Part of a small language model's weights: LayerNorm before each block.
MLP neurons of a small language model. Each row is named by its layer, matrix (gate and up: input weights) and neuron, and shows model dimensions 96-191. Each number is 128 + 32 x the weight over its row's rms, rounded and kept within 0 to 255. A neuron's up and down rows have the sign that makes its largest values positive.
After each neuron's rows, "fires in" lists the words (lower case) most often at its 100 highest values on Wikipedia text that the model never trained on.

L10.gate416 [162 129 112 215 140  93 129 120 171 187  74 151 176 132  85 159 125 123 173 156 194 136  96  53 123 144 192 105  97  96 181 130 142 103 206 107 170 108 182 149 101 155 140  84 125 155 132 129  88 168 144 110  89 137 155  88 168 171 156 129 152 136 135 124  96 114 100  91 115 159  84 155 109 108 109 101 138 141 128 145 117 105  74  45 146  90 134 129 121 148  41 200  92 116  97 156]
L10.up416 [121 107 156 144 137 159 176  98 144 127 117 141 134 104 136 200 181 169 110 147 143 105 102 119 189 189 105 136  80 172  84  97 121 127 117 156 140 100  85 148 102  93  96 151 132 193  75 115 147  73  71 199 103  63 201 127 113 140 185  76 110 105 107 127 108  86 158  98 121 193 139  86 198 161 159 109 165 124 148  73  76  81  99 153 177 154 117 103 152 132  92 196 122 145 137 145]
fires in: "not", "of", "than", "now", "still", "footballer"

L5.gate173 [190 125  93 120 160 104  97  48 100 155 130 152 135 172  82 104 109 127 175 132 113 105  85  96 118  92  98 131 136 114 139 105 151 101 190 102 127 167  77 114 124  73 154 107 124 117 119  99 135 101 177 115 142 179 143 172 132 120 116  99 138 142  97 122  95 158  45 126  90  58 125 171 219 161 119 117 140 169 210 165 138 204 182 110 157 183 126  93 117 102 129 165 157 139 141 135]
L5.up173 [140 144 102 211  81 145 140 137 153 115 147 137 151  88  99  95 214  84  64 170  99 112 156 102 147 117 142 142 116  87 136 109 152 119  79  98 119 146  93 150  89  95 126 176 137 107 125 100 115 106 118 124 137 119 115 141 138 176 140 104 184 149 175 117 159  46  62 106  99  89 118 125 133 128 132 147 114  91 148 125 144  83 125 112 150 198 149 144 144  79 164 129 139 108 142 145]
fires in: "mm", "men", "kg", "mixing"

L10.gate417 [163 127 139 144  71  81 163 140 123 116 106 171  80 161 125  99  99 101 121 144 135 185 153 142  91 139 103 173 121 108 114 143 102 152 170 146 121 146 156 116 112 156 183  86 119 163  96 134 184 107 101 110 120 128 112  85 110 176 102 154 142 186  92 108 103 217 126 141 121 127 135  99 137 120 125 121 185 119 157 131 129  88 157 105 163 154 101 161  80 133  79 132 127 122 120 179]
L10.up417 [109  90 107 175  79 149 113 166 169 109 142 181 129 160 143  85 134 147 115 156 148 153 155 130 132  81 115 195 117 167 148  84 130 124  72 174 118 143 126 127  96 131 100 124 192 130 120 152 140 143  95  78 175 149 175 109  80 191 126 157 147 128 177 125 148 166  92 181  99 122 144 135 140 120 138  96  16 161  97 124 147 155 172 141 124 113 163 110 101 128 103  37 122 190  86  86]
fires in: "a", "early", "small", "large", "of", "upper"

L4.gate23 [146 130 207  78  93 103 111 146  71  80 178 168  83  84 133 138 120 106 131 170 170 154  93 135 108  97  99 174 113 137 145 125 124 190 109 177 154 116 113  76 148 155 155 112 152 103 129 186  73 156 167 135 112 110 131 118 112 168 164 133 133 118 145 130  61 107 131 128  96  78 110 120 160 123 165  62 119 188 126  79 138 159  94  51 166 135 167 139  63 103 122 106  99 101  49 108]
L4.up23 [130 118 180 170 137 136 123 106  97 108 130 163  87  65 150  99 211  83 120  63 116 169 131 151 126 155  78 140 110  90 128 175 119 221 106 105 110 150 133 110 183 144 149  96  99 145 137 103 137 116 123 131 122 105 168 134 157 141 133 160 135 146 121 138 153  83 117 109  60  76  96 132 132 121 150 139 141 179 162 141 153 106 139 175 101  80  95 126 151 172 133 155  82 111 127 156]
fires in: "of", "from"

L4.gate497 [ 86 186 201  50 152 177 110 161 119 149 197 127 171 106 106 130 144 141  90 199 107 121  72  95 103 140 125 123 127  92 146 112 100 132 174 151 185 105 165 106 107 127 125  96 133  96 178 102 150 168 152 153 124 187 101  93 135 106 127 124 166 176  45 155 106 150  68 115 161  96 121 156 131 159 136 106 153 113  88 139 102 134  87 154 107  91 180 149 155  73  85 101 134 117 112 171]
L4.up497 [127 132 103 132  83 123  88 102 168 154 163 138 142 111  73 189  66 128  57  86 143 134 121 124  85 148  67 148  99 128 109 158  90 236  92 106 138 129 145 140 102 113 148 115 123 106 137 101 110 164 112 144 134  67 141 127 144 147 161 107  88 182  91  70 120 125 132  85 147  58 152 157 153 115 146  96 145 132 161 103 145 108 145 140  74 120 159 151 159  32 110 112 146 127  77  90]
fires in: "of", "for"

L4.gate251 [119 126 170 108 114 148 116 133 147  89 141  67 132 108 128 163 132 165  76 131 158 152 176 151 124 135 102 136 141  80 112 126 107 169 166  44 169 160 180  95 105 198 134 126 128 107 168 183  67  37 119 141 158  53 119 121 148 128 124 158  93 118  81 133 101 117 108 126  79  73 134 176 134 111 154 134 122 126 120 111 128  95  80 115  81 166 137 155  72 127 113 127 161 159 134 141]
L4.up251 [153 104 183  70 161 144 132  49  87 118 183 172  97 136 107 115 115 106 161 131 136 109 119 110  70 131 130 154 121  33 165  85 113 167 116  43 209 155 142 122 146 102 142 139 138  71 173 181  81 155 119 177  93 132  90 164 174 143 112 140 123 160 133 161 119 108 119  88 143  87 150 164  89 103 138  63 142 116 131 181 135 109 160 133 111 127  85 128  67 119 216 149 112 156 113  84]
fires in: "at", "basketball", "internet", "field"

L2.gate301 [139 109 112 141  86  90 103 119 145  87 109 100 110 104  99 137 153 186 131 202 137 127  78 125 152  53 100 129 115 158 145 135 113 135 132 186 122 140  73 123 180 119 164 122  60 178 104  93 151 154 143 179 107 168 119 121 100 121 134 140 173  92 126 131 133  42 179 104  98 145 119  78 109 123 155 120 144  97 156 114 161 183  92 140 109  82 138 171 100  96 123 137 134  95 125  83]
L2.up301 [ 85  99 146 122 137 131 114 106 121 121 150 101 115 185 147  90 119 141 113  76 136 162 134 134 150 210  79 139 124  88 151  95 149  98 206 110 129  48 168 116 105 175 113 143 106 132  94 115 116 151 199  97 158  97 142 139 107 102 165 169 168 110 131 146 108 108 110  76  72 123 160 145 113  79 136 102 170  76 137 124 155 112 183 165 137 146 123 154 100 190 104 154  85 146 126 179]
fires in: "or", "origin"

L2.gate328 [197  98 140 108 144  89 130 115 111 124 118 115  79 111 111 168 125 150 153 130 118 105 147 130 136 143 148 149 140 163  95 151 128 124 124  65  62 145  78 103 143 162 116 115 112  59 161  83 163 155 106 164  60 105 133 101  98 149 160 170 135 119 129 225 175 141 111 150 101  49 153 108 134 167 110  86 164 183  93 121 138 108  72 124 142 159 190 179 156 160 135 139 121  81 128 127]
L2.up328 [184 148 115 116  83 102 139 140 158  95 179 148 136 113 130  87 141 143 151 134 149  84  75 111 108  75 113 130 100 177  99 108 123  99 141 162 131 155 141 165 148 111  79 119 181 151  61 151  87 142 112 122 154  79 180  89  68 107 171  91 103 109 132 146 126  85 154  87 105  99 177  98 174  62 123 133 227 157 101  97 156 125 158 137 157 123  88 165 129 168 119 108 144 155 149 133]
fires in: "women", "members", "people", "personnel", "person", "politician"

L10.gate369 [130 104  94 109  73  93 101 147 122 155 115 128 162  92 131 119 143 147 128  68  84  79 160 223 122 152 133 144 134  98 203  89 151 110  95 114 208 137  74  92 153 141 149 122 122 168 131  93 126 146 104 151 156 100 174 121 179 114 104 140 139 149  87  89 112 102  44 107  95 115 139 157 116 161 114 124  79  74  95 115 125  42 124 150 129 123 141  99 142 116 164  97 104 157 204 158]
L10.up369 [107 145 122 127 160 139  70  80  97  82  86 117  88 198 141 132 197 135 134 105 103  79 129 180 117  88 118 163 139 131 111 183  86  75 160 105 116 123 112 142 136 109  84 149 131 134 144 166 138  90  48 133  73 138 187 164 159 101 110 137 153 118 166 160 115  87 105 106 147 171  97 119 178 150  88  94 117 172 168 100 119 139 156 122 121 134 104 102 112 108 172 196 182 176 143 145]
fires in: "him", "them", "released", "at", "himself"

L8.gate206 [ 93 133 169 115 103 120 214 124 133 100  99 180  96 165 140  94 100 102 104 185 146 119  64 111 123 116  86  69 109 143 203  92 121 132 148  96 157 141  99 128  94 155 117  90 126 140 193 120 120 169 129 173 103  87 128  97 151 132 118 152 149 140  50 173  94  87  84 132 165 160 132  95  85 157  99  85  90 106 117 193 193 126 139 160 184 169 126 127 109 101 143 148 135 153 152 123]
L8.up206 [149 116 113 150 121 157  87 115  93 163  86 100 141  53 134 102  76 203  96 155 123 187 134 119 164 141 134 131 130  78 166  53 164 155 102 107 193 138  99 175  81  94 109 118 168 103 118  90 151  85 113 134 115  95 164 127 158 105 117 116 120 170 101 124 112 183 181 126 121 107  89 144 160 130  73 128  61 148 140 162 126  94  82  80 111 141 141  94 129 129 114 122 159 146 155 137]
fires in: "most", "new", "more", "multiple", "only"

L6.gate313 [ 55 149 117 120 213 156 150 120 154 102 105 154 129 125 125  61 136 118 119 116 129 125 115 165 127 108 124  98 136  98 148 150 102 150 166 127 140  76 112 120  75 174 116  96  55 124 122 112 138 179 132 108 139  83  96 104 109 111 155  87  92 106 155 105 132 152 134 114 142 138 148 123 147 151 123 128 112 123 119 136 153 220 138 130 190 126 197 110  65 100  54 117 117 138 166 124]
L6.up313 [ 88 199 157  95 138 183 156 137 127 156 151 183 101  32 136 137 137 133 117  86 145  58 113 161 123 168 152 125  97 109 130 100 111 141 125 158  93  69 133 114 101 161 103 123 149 215 116 133 197 133 130 195 124 137 170 161 137 102 145 116 100 126 117  87  96 151 169 117 145 159 153 118 132 150 107 109  98 120 121 100  93 182  99 179 160 108 124  84  79 169  96 134 120 205 116  58]
fires in: "however", "of", "there", "later", "at", "although"

L2.gate392 [102 167  96 123 138 155  94 126 100  98 112  72  67 156 178 183 137 122 177 109  57 111 132 148 133 133 130  80 160 160 113 111 106 164  83 173 122 154 171 137 132 160 155  93 157  72 152 132 117 161 139  85 127 160  90  80 108 138 152 120  84 118 175 104 149 158 148 129 143 150 134 146  79 118 173 133 115 158 137 107 138 160 138  40 167 109 104 155 124 131 132  58 111 109 149 127]
L2.up392 [ 21 130 154 146  73 117 111 126  83 119 164  95 117 174 153 172 116 113 148 219 147 140 143 143 184 143 161 109 103 104 130  98 157 105 165 152 175 114 144 122 142 128 140 133 163 129 139 134  92 122 150 189 147 223 145 107 154  66 158 110 112 164 177 136 132 105 152 110  84 155 166 128 179 170 136 135 135 207 139  95  79 195 113 140 109 154 132  98 143  82  88 115 159  72 146 142]
fires in: "the", "entered", "entry", "enter", "entering", "entrance"

L2.gate102 [148 125  97 114 110 156  95 150 165 127 116 136 124 111 121 161 111 123 118 166 143  62 148 151 146 111  86 152 126 166 166 163 120 146  98 102 151 121 160  95 129  67 103 126  94 155 186 106 220 122 200 138 174 121 157  98 129 101 146  81  74 170 130 114 135 113 106  81 103 147 137 139  90 131  97 111 173  90 150 124 191  87  95 126 152 142 111  97  99 101 108  97 123 105  42 147]
L2.up102 [ 84 118 141  93 133 100  57 153 119 182 128  89  87  58 127 132 115  74  87 170 138  99 145 167  70  82 141 146 152 157  91  76 138 114 171 139 185  71 187 122  91 136 118  85 144 173 168 148 109  96 159 153 124 148 160  80 114 185 164 136 171 153  87 121 117  93  89 165 172 218 145  96 147 104 149  93 122  99 105 169 170 147 114  93 104 159 128 115 105 105  56  97  85 154  81 181]
fires in: "more", "being", "not", "be"

L2.gate468 [104 106 129  88  98 106  91 105 152  95 168 111  97  63 108 158  95 112 143 139 120  90 174 170 116 207 104 134 104  97 166 119 133 144 166 114 190  97 143 122  86 146 191  90 138 160 151 144 109  75 178 161 111 223 185 102 104 144 159 142 171 135 140 138 106 137 105 102 151 120 142 111 102 154 116 113 199 106  67 124 151 130 117 149 131 158 142 107  93 201 121 101 115  90 154  80]
L2.up468 [149  69 200 128 121 197  97 135  96 170 130  94 122  95 113 105 169  98 102 127 126 148 121 145 107 147 139 154 125  91 119  93 120 131  60 120 140 142 177 189 112 107 135 104 158 145 109  95 116  90  61 105 138 133  92  98 146 152  83 144  86 152 136 105 109  96  89 128 142 161 112 139 170 152 198  87  95 102 140 101 117 146 131 143 184 132 177  65  89  56 147 151 130 212  71  99]
fires in: "at", "without", "throughout", "about"

L9.gate67 [101 120 184 194 124  95 131 107 144 164 175  87 150 153 108  54 135  80 119 148  40 107  94 131 157 103 131 133 138 115 104  75 108 120 129 130 142 103 150 112 124 164 161  63  88 125 166 119 159  93  78 107 101  82 177 146  86 174 150  84 116 115 106 116 127 180 158 127 141 132  92 127 132 151 147  70  91  83  90 180 141 160 157 172 150 125  98  93 163 165 171 167  87 121 153  77]
L9.up67 [177 123 100 106 192 157  90 123 162 143 134 100 157 121  72 107 140  81 141  96  77 128  83 145 116 148 121 165  85 116 124  98 156  65 181 132 174 132 153 180  79 157 140 108  84 123 176 138 114  99 135 188 197 116 108 107 116 144 156 189 137 126 165  76 140 162 110 174 134 122 185 142 116 148 159 154 166 110 137 142 115 176 133 140  52 180  91 115 101 154 107 116 100 137 135 111]
fires in: "at"

L2.gate11 [127 111 118 125 106 192 159 145 119 125 140 115 135 174 163  74 122 144  98 174 152  97 190 122 171 137  88 159  95 195 136 130  73 142 130  89 148  56 130  83 124 106 116  98 123 142 190 171 146 135 150 172 175 119 165  64  97 100 139  94 160 113 151  92 109 145 118 106 110 101 170 171 172 174 119  93 176 123 143 122 161 159 137  97 172 142 118 114 104 160 121 134 134 130 112  90]
L2.up11 [ 80 140  99 107 125 181 121 129 146 130  76 116 130 167 118 111 121  65  97 142 177 156 186 131 220 156 101 137 150 186  43  77  96 158  59  85 111  88  99 104 148 147 143 124 159 147 159  53 113 175 169 133 143 100 149 132  76 154 164 123 100  43 129  84 130 140 153 150 140  90 136  96 108 148 140 149 165  88 165 137 162 123 135  95 113 123 137  97 135 182  93 130 116 151 155 127]
fires in: "later", "only", "then", "first"

L4.gate343 [172  52 124 160  96  51 159 105 171 103  84 141 150  89 169 145  95 144 121 179 146  78 132 130 143 133 178 157 107 174 118 133  86 161 102 136  70 156 143 123  74 162 121 142 133 168  96 106 116  74 110  92  82  73 146 165  94 136 105 129 139 145 198 114  85 114 149 153 149 151 144  72 103  80 126 155 118 206 110 119 111 112 131  84 125 135 115 144 126 139 104  89 136 159 143  89]
L4.up343 [140 139 154 134 197 118 169 139 105 132  99 166 171 114  92 125 131 143 125 116 144 112  65 212 193 133 141 134 115 120 120 133  98  72 112 128  76 108 120 155 133 100 176 171 144 133 126  96 155 146 142  81  78 145 118 151 124 115 187 118 100  96 168 162  74 193 167 130 172  55 128 120 124 161 137 109 179 117 160 140 148 157  78 118 182 159 151 190  89  99  80  81  70  88 180 153]
fires in: "of", "new", "other"

L4.gate332 [140 141 123 173 114 127 111 136 191  74 117 153 107 142 109 117 102 162 110  77 118  86  56 179 137 146 160 142 109 147 149 135 158 156 149 118 135 128  90 144  92 102 102  93 162 120 122 152 151 115  77 102 135 146 111 181 207 204 144  94 112 117 159 114 103 165 148 151 111 178 134 143 129 106 148 120 129 170 129 149 106 131 121 132  24  65 160 129 104 161 158  92  82 181 181  94]
L4.up332 [104 125  46 134 137 156 190 160 138 198 137 103  93 108 134 100 170 165 150 142 128  49 147 140 173 174 133 106  80 103 165 111  80 133 135 102 112  98 200 108 104 109 118  60 101 138 150  97 177  81 145  87 107 100 125  76 134 118 117 166 159 171 124 126 123 144 140  87 163 155 151 142 187 122 114 124 116 140 174 208 132 107 140  98 115 171 149  68  86 115 136 127 139 120 149 117]
fires in: "up", "down", "upon", "upper", "team", "at"

L4.gate175 [124 119  87 149 123 124 149  75  97 136 146 118 137 135 142 100 152 117 124 149 170 164 202 146 143 124 129 125 119 143 110  88 148 108 207  77 110  71  99 117 106 183 158 124 146 117 144  93 149 120 109  87 141 104 181 114 105  84 148 115 178 158  69  99 152 101 101  53 154 157 154 105 132 169 139 106 129 132 123 153  82  98 186 164 110 177  39 126 137 143 112 142 106  72 164 155]
L4.up175 [161  94 187 132 144 125 155 119 136 117 181 124 183  83 100  81  99 116 132 143 127  87 157  84 137 163 101 157  95  86 152  72  58 118 187 121 140  78  78  60 105 154 185 113 201 117 187 129 124 120 123 120 114 170 166 147 148 114 147 144  97 102 132  91 132 123  77 104 110 150 137 121 125  94 183 107  34 185 152 115 107 106 151  84 148 112  92 131 127 136 137 130 134 129 128 111]
fires in: "university", "at", "history", "has", "had"

L6.gate489 [120  68 159 123 106  85 166 142 112 140 115 125 124 117 104 117 178  40 164 185 190 109 104 122  93  67  80 116  96 168 187 110 115 103 162  98 144  87 120 117 109 137 128 114 116 152 179 162 131 130 121 139 120 121 171 116 156 141 150 113 175  62 105  73 123 131 133 116  60 157 143 139 122 126 180 126 153 114 150 220 152  87 102 156 149 156  70 185 170 142  89  67 110 138 164 161]
L6.up489 [162 144  95 126  87 135 181 129 103 158 187  95 159 191 161 150 103 117 205  83 176 148 121 123 154  74 127 119 135 138 105 109 125  46 121 168 134 158  74 111  82 185 145 151 141 132 159 129 102 148  92  78 104 135 128 141 102 194 175 118 110 200 123  77  90 119 101 107 135 145 132 171 121  73 104 111 176  76 195 184 141 132 124 165 100 122 127 136 127 138 138 102 124  95 142 155]
fires in: "average", "median", "living", "household", "income", "or"

L2.gate154 [ 94 145  99 166 181 165 101 129  88 157  79 172 144 109  99 175 109  43  83 200 175 113 126 101 159 115 143 164 132 122 132 140  77 131 174 105  98 104  98 138 117  88 180 146  81 102 147  82 129 132  77 155 145 108  74 115 110 174 163 125 163 163 129  89 115 148  85 165 187 114 155 133  96 100 141  61 153 125 115  64 161 141 138 170 136 146 160 134 127 113 109 122 174  91 105 116]
L2.up154 [102 106 125 113 108 138 102  96 152 161 141 200 162  92 159 154  65 121 118 138 106  90 108  55 158 142 160 135 105 112  90 131 122 158 155  93 105  94 134 110 110 122 167 132 161  86  93 125 124  56 106 149 171 127 177 139 167 107 109 132 167  85 170  98 138 144 127 145 100 179 119 168 210 177 161 114  90 165 114 121 190 181 100 138  67 133 141 175  90  81 112 154 108 130  64  94]
fires in: "of", "civil"

L2.gate176 [183 131  86 112 138 108 175 135 157 115 124 106 113 223 136 161 117 178 117 134 137  81 149 167 117 184 171 152 141  98 126  94 104 127 132  89 108 116 119  95  95 101 151  81 119 110 187 129 142 147  75 130 135  71 119 161  74  95 189  69 112  73 139 204  70  97 133 104 109 122 157 176 113  86 171 107 160 131 133 136 109 163  79  93 148 131 120 140 168 122 110  80 139  85  64 111]
L2.up176 [105 131  73 130 140 164 151 127 181 139 118 102  83 132 200 159 188 152  76 118 128  90 156 134 118 106 101 125 135  94 180  62 115 139 194 123 110 130 149 109 100 122 179  89 158 118 152 155 137 158 176 171 157  59  93  94 104 190 100 139 113 142  89 100  93 114  70 115 105 131 150 114 120 139 108  95 172 123  94 106  83 200  23  90 131 145 115 144 129 116 185 150 157 119  37  75]
fires in: "all", "top", "allowing", "allow", "allmusic"

L6.gate55 [104 165 148 137 106 193 111 107  71 145 102  69 126  86 160 175 141 104 101 143 212 131  72 150 133  82 133  99 109 114  97 138  87  67 167  53 175 124 142 180 115 127 150 105 175 146 178 106 153 123 159 159  70 124 110 110 172 116 138 122 165 165 153 106 129 203 171 159 119 145 114 166 200 110 126 111 202  97 126  82 123 156 154  97 151 102 108 172 122 118 106 120 128 106  94 155]
L6.up55 [159 119 142 131 100 149 142 121 126 125  99 128 193 131 152 175 152 136 172 119 122 114  91  60 110 169 103 184 130 119 141  94  73 197 145 163 113  60 103 137 145 163 135 112 120  96 135 109 141 154 135 164 110 129 167 156 166 157 151 100 186 133 154 138 140 115 104 146  93 152  95 132  85 181 138 143 166 144 148 108 145 129 147 109 115 173  92 191 118  80 174 137   0 112 114 166]
fires in: "of"

L4.gate473 [177 128 106 150  89 130  99 147 129  78 107 153 105 195 108  69 157 113 149 156  85 133 157 150 129 107 128 172 127 143 131 111 152 162 131 102 118  91 163 109 131  92 130  91 157  88 101 161  58  96 120 170 173 135 149 172 167 166  93 115 140 153 113 115 135 164  58  75 110 143 129  93 152 110  84 102 190 189 137 101  96 163  73 144  85 145  96 134  81 125 169 113 112 165 151 101]
L4.up473 [ 85 138  93 132 112 161 110 159 136  40 169 113 130 173 135  71  60 188  79 161 144 127 155 126  80 105 123 161 105 151 117 104 146 177 179 159 157 140  82 162 138 161  85  98  98 151  83 132 149  97 114  83  91  93 193 104 202 108 124 120 110 134  97 113 145 141  88 102 153 110 135 131 157 173 107  90 144 136 178 150  78 127 134 145  90 166  74 165 113  95 101 186 121 109 167  82]
fires in: "season", "championship", "cup", "second", "final", "election"

L2.gate335 [165 126 101 153 121  88 154  75 137 130 159 143 131  84 104 114  90  68 116 141 190  98 177 132 116 149 194 127 172 156 149 149  93 106 166 145  94  82 174 178 141 124 118 117 138 219 118 110 110 129 134 105 138  72 139 133 105 172 146 117 114 142 113 156 116 159 139 140 131 133 104 104 158 159 124 130 119 141  98 118 167 111 145 149 190 150 144 134  89 157  71 120 170  95 136 159]
L2.up335 [162 117  75 142 128 127 197 133  60  70 111 158 107 108  81 107  84 209  99 147 118 168 127 183 121  55 102 162 114 144 167 107 122 169 114 125 149 134 126 120 153 113 147 139  68 168 188 134 166 155 122 158 139  74 145 121 126 124 151 166 110  92  85 164 130 124 181 154  75  89 113 126 103  92  86 120 161 191  86 167 163 152 128 145 146 154 102 159 140 181 134 117 108  63 102  97]
fires in: "city", "children", "schools", "school", "was", "child"

L5.gate99 [153 150 150 159 164  67 150  71 135 141 110 117 102 169  75 140 162 156 153  85 109 118 100 146  51 163 114 115 150 197 151 166  91 141 130 109 101 122  81 106 154 100 108 172 186  58  57  86 103 153  73 126 153 111 112  81 159 158 102 165 101 163 154 157 113 127 144 158 150 153 119  93 147  32 124  84 134 135  90  85 156 114  49 130 173  94 120 113 116 138 119 146 173 145 155 150]
L5.up99 [161 133 120 117 150 151 149  93 146 121 164 152 109 200 118 119 169 157 116 132 152  90  90 125 115 137 114 134 171 145 157  94  87 136 114  96 101 162  92 125 118  81 139 139 128  87 127 142 166 172 113 104 107 103 138  97 112 182 116 123 110 153 154 111 127 130 147 153 153  96 107 109  53 132  55 142 147  80  97 157 170 122  71  81 125 110 168 150 108 104  87 110 179 131 138 179]
fires in: "other", "new", "our", "others", "different", "oz"

L2.gate82 [145  40 134 113 121  90  85 132 133 106 110  64  86 173 123 110 158 157 126 129  82 155 144 164 132 116 146 158  84 133 172 155 138 110 136 118 128 128 115 124  89 138 156 158 118  60 105 151 167 144 178  99 129 109 147 101 124  96 164  73 122 155 140 157 157 141  82 130 116 132 130 201  76 131 167 115 156 106 111 137 169 103  69 155 142 110 132 162 127 125 101 133 109  91 126 145]
L2.up82 [ 88 107 129 108  72 149 131 147 128 178 130 196 152 111 147 153 134 109  93  57 123 110 120  80  78 119 163 108 125 110 103 181 137  90  92 154 155 205 158 132 136 201 104 131  93 147 131  98 132 124 144 154 132  99 125 157  99  72 116 130 115 179 129 166 153 117 140 167 190 112 161 197 187  70 106 123 152 153  65 138 171  78 107 123 136 142  67 144  87 148 129  76 138 111 109 132]
fires in: "were", "they", "club", "clay", "clark"

L5.gate497 [ 89  69 152 121 206 111 165 140 188 113 120 147 189 140  93  92 104 128 126 171 126 125  86 151 117 129  95 103 166  79 164 139 139  64 120 120 150  75 138  87 135 136 197 166 121  78 136 124 116 119 135 116 138  99 140 160  81 158 140 117 146 154 111 123 102  81 108 103 166  98 123 196 115 180 167 141 159 153 145  92 112 128  58 121 125  67 192 160 186 114 113 142 133  83  37 115]
L5.up497 [175 150 115 178 164 164 155 122  92 121  96 184 133 114 149 123 219 100 156 138 185 113 152 195 119 162  72  90 156  66 120  73 145 117  93 127 130 122 141 171 129 148 136  82 135 133 101  91 101 146 132 147 166  83 185 142 126 117 119 141 129 132 116 128  69  99 191 104  94 151 134 183 124  73 114 135 124 143 132  87 111  83  80 113 172 130 141 106 105  90 132 174 140  43 113 129]
fires in: "at", "of", "from"

L9.gate276 [117 147 125 111 135  64 125 143 206  73 149 161 138  84  72 100  63 115 143 134 162  79 171 134 113 129 102 101 149 143 106 120  96 138 141 127 180 145  85  91 151  71 180 127  88 156 113 123  89 173 107 141 138 176 170 103 153 111 137 150  88 118 147 118 112 111 150 107 117 126  90 157 180  89  88 128  55 138 153 102 167 108 169 174 141 109  97 136 148 188 144  66  97 104 107 142]
L9.up276 [ 71 125  70 106  95 181  99 121 157 138  82 116  80 122  61 162 120 146 124 191 112 130 176 125  86  82 176 129 110 174  97  91 154 144 161 108 141  66 130 102 110 113 146 121 133 129 105 168 142 124 143 162  86 113 149 154 154 134 156 135 155 107 137 117 113 125 125 134 149  91 102 179 126 113 138 104 134 178 167  69 132 118 101 165 115 175 169  99 152 129 137 107 138 128 189 148]
fires in: "with", "to", "against", "t", "without"

L9.gate248 [124 104 154 114  78 143 136 126 135 132 139  54 105  80 109 122 145 121 109  87 127 134 129 180  84 187  82 160  86  88 120  99 104 121 100 127 107  99  75  52  85 176 148 132 140 102 119 163 100 109 155 166 108 119 125 132  81 150 161  93 115 132 163 113 106 133 116 163 100  62 134 133 104 130 147 157 116 216 158 124 114 181 130 183 109 101 176 109 111  98  94 100 124 120  55 145]
L9.up248 [149 149 152 119 110 180 110 134 107 120 137  56 143  82  64 127 139 148 143 179 135 132 171 169 181 152  96 159  86 113 115 139 119 100 105 116 116 114 190 144 119 150 106 116 146 133 181 125 134 111 114 187 105 150 122 177  78 125 116 105 106 100 128 116  97 102  88  83 119 183  54 138 101 153  80 154 127 101 167 149  86 112 113  91  94  88 144 151  25 128  90 153 152  97 132 116]
fires in: "from", "born", "on", "for"

L2.gate252 [134 200 171 109 123 189 104 180 104 115 107 153  47 143 174 162 170 126 106 104 155  56 187  75 164 158 106 103 127 139  91 154  83 121 165 173 153 107  99  62 185 138 126 119 169  76 131 109 158 101 124 102 113 153 128 108 123  64 153 114 143  95 139 103 101 117 134 127  49 159 113 129 108 120 145 113 158  71 130 109 146 168 149 142  97 131 126 141  69 117  87 125  87 154 116 137]
L2.up252 [ 66  69 158 127  93  88  83 130 172 145  54 106 147  67 109 104 156 142 124 148 129 211 122 131 126 187 134 119 187 192 180 107 124 144 110 112 125 115  56 141 125 143 152 175  93 153 111 161 103 185 104 172 210 122 124 221 100 118 163 122 144 123 128 117  98 131 136 150 144 115 174 114 103  78 136 189 132 120 111 130 186  97 131 100 151 124 104 103 179 159 119  90 100 162 124  62]
fires in: "also", "for"

L4.gate405 [100 137 119 156 139 119 119 154  97  98 153 149 106  73 177 161 112 151  97 130 137 150 111 121 166 132 161 133 143  68 165 125 127  93 158 124 118 138 186 114 126 174 165 126 104 133 159 101 114 181  88 116 143 157 163 105 119 157 139 163 137 112 128 180  81  90 149 147 204  64 155 129 115  96 145 177  87  84 112  97 151 154 137 126 135 174 126 118 131  90 130 134 116 121  92 152]
L4.up405 [150 189 126 148 117 133  98 140 143 130 140 139  77 131 130 121 170 121 107  68 136  81 139 178  74 143 123 101 137 151  83 159  89 152 120 131 126 117  66 133  60 120 176 140 151 118 186 123 129 152 168 141 139 161 121  16 150 132 143 143  82 136 151 184 135 130 160 102 152 121 176 102 115 163 151 123 117 124  82 112  89 138  77  88 156 124 131 151  91 109  77 167 122 103  35 143]
fires in: "of", "in", "began", "college", "university"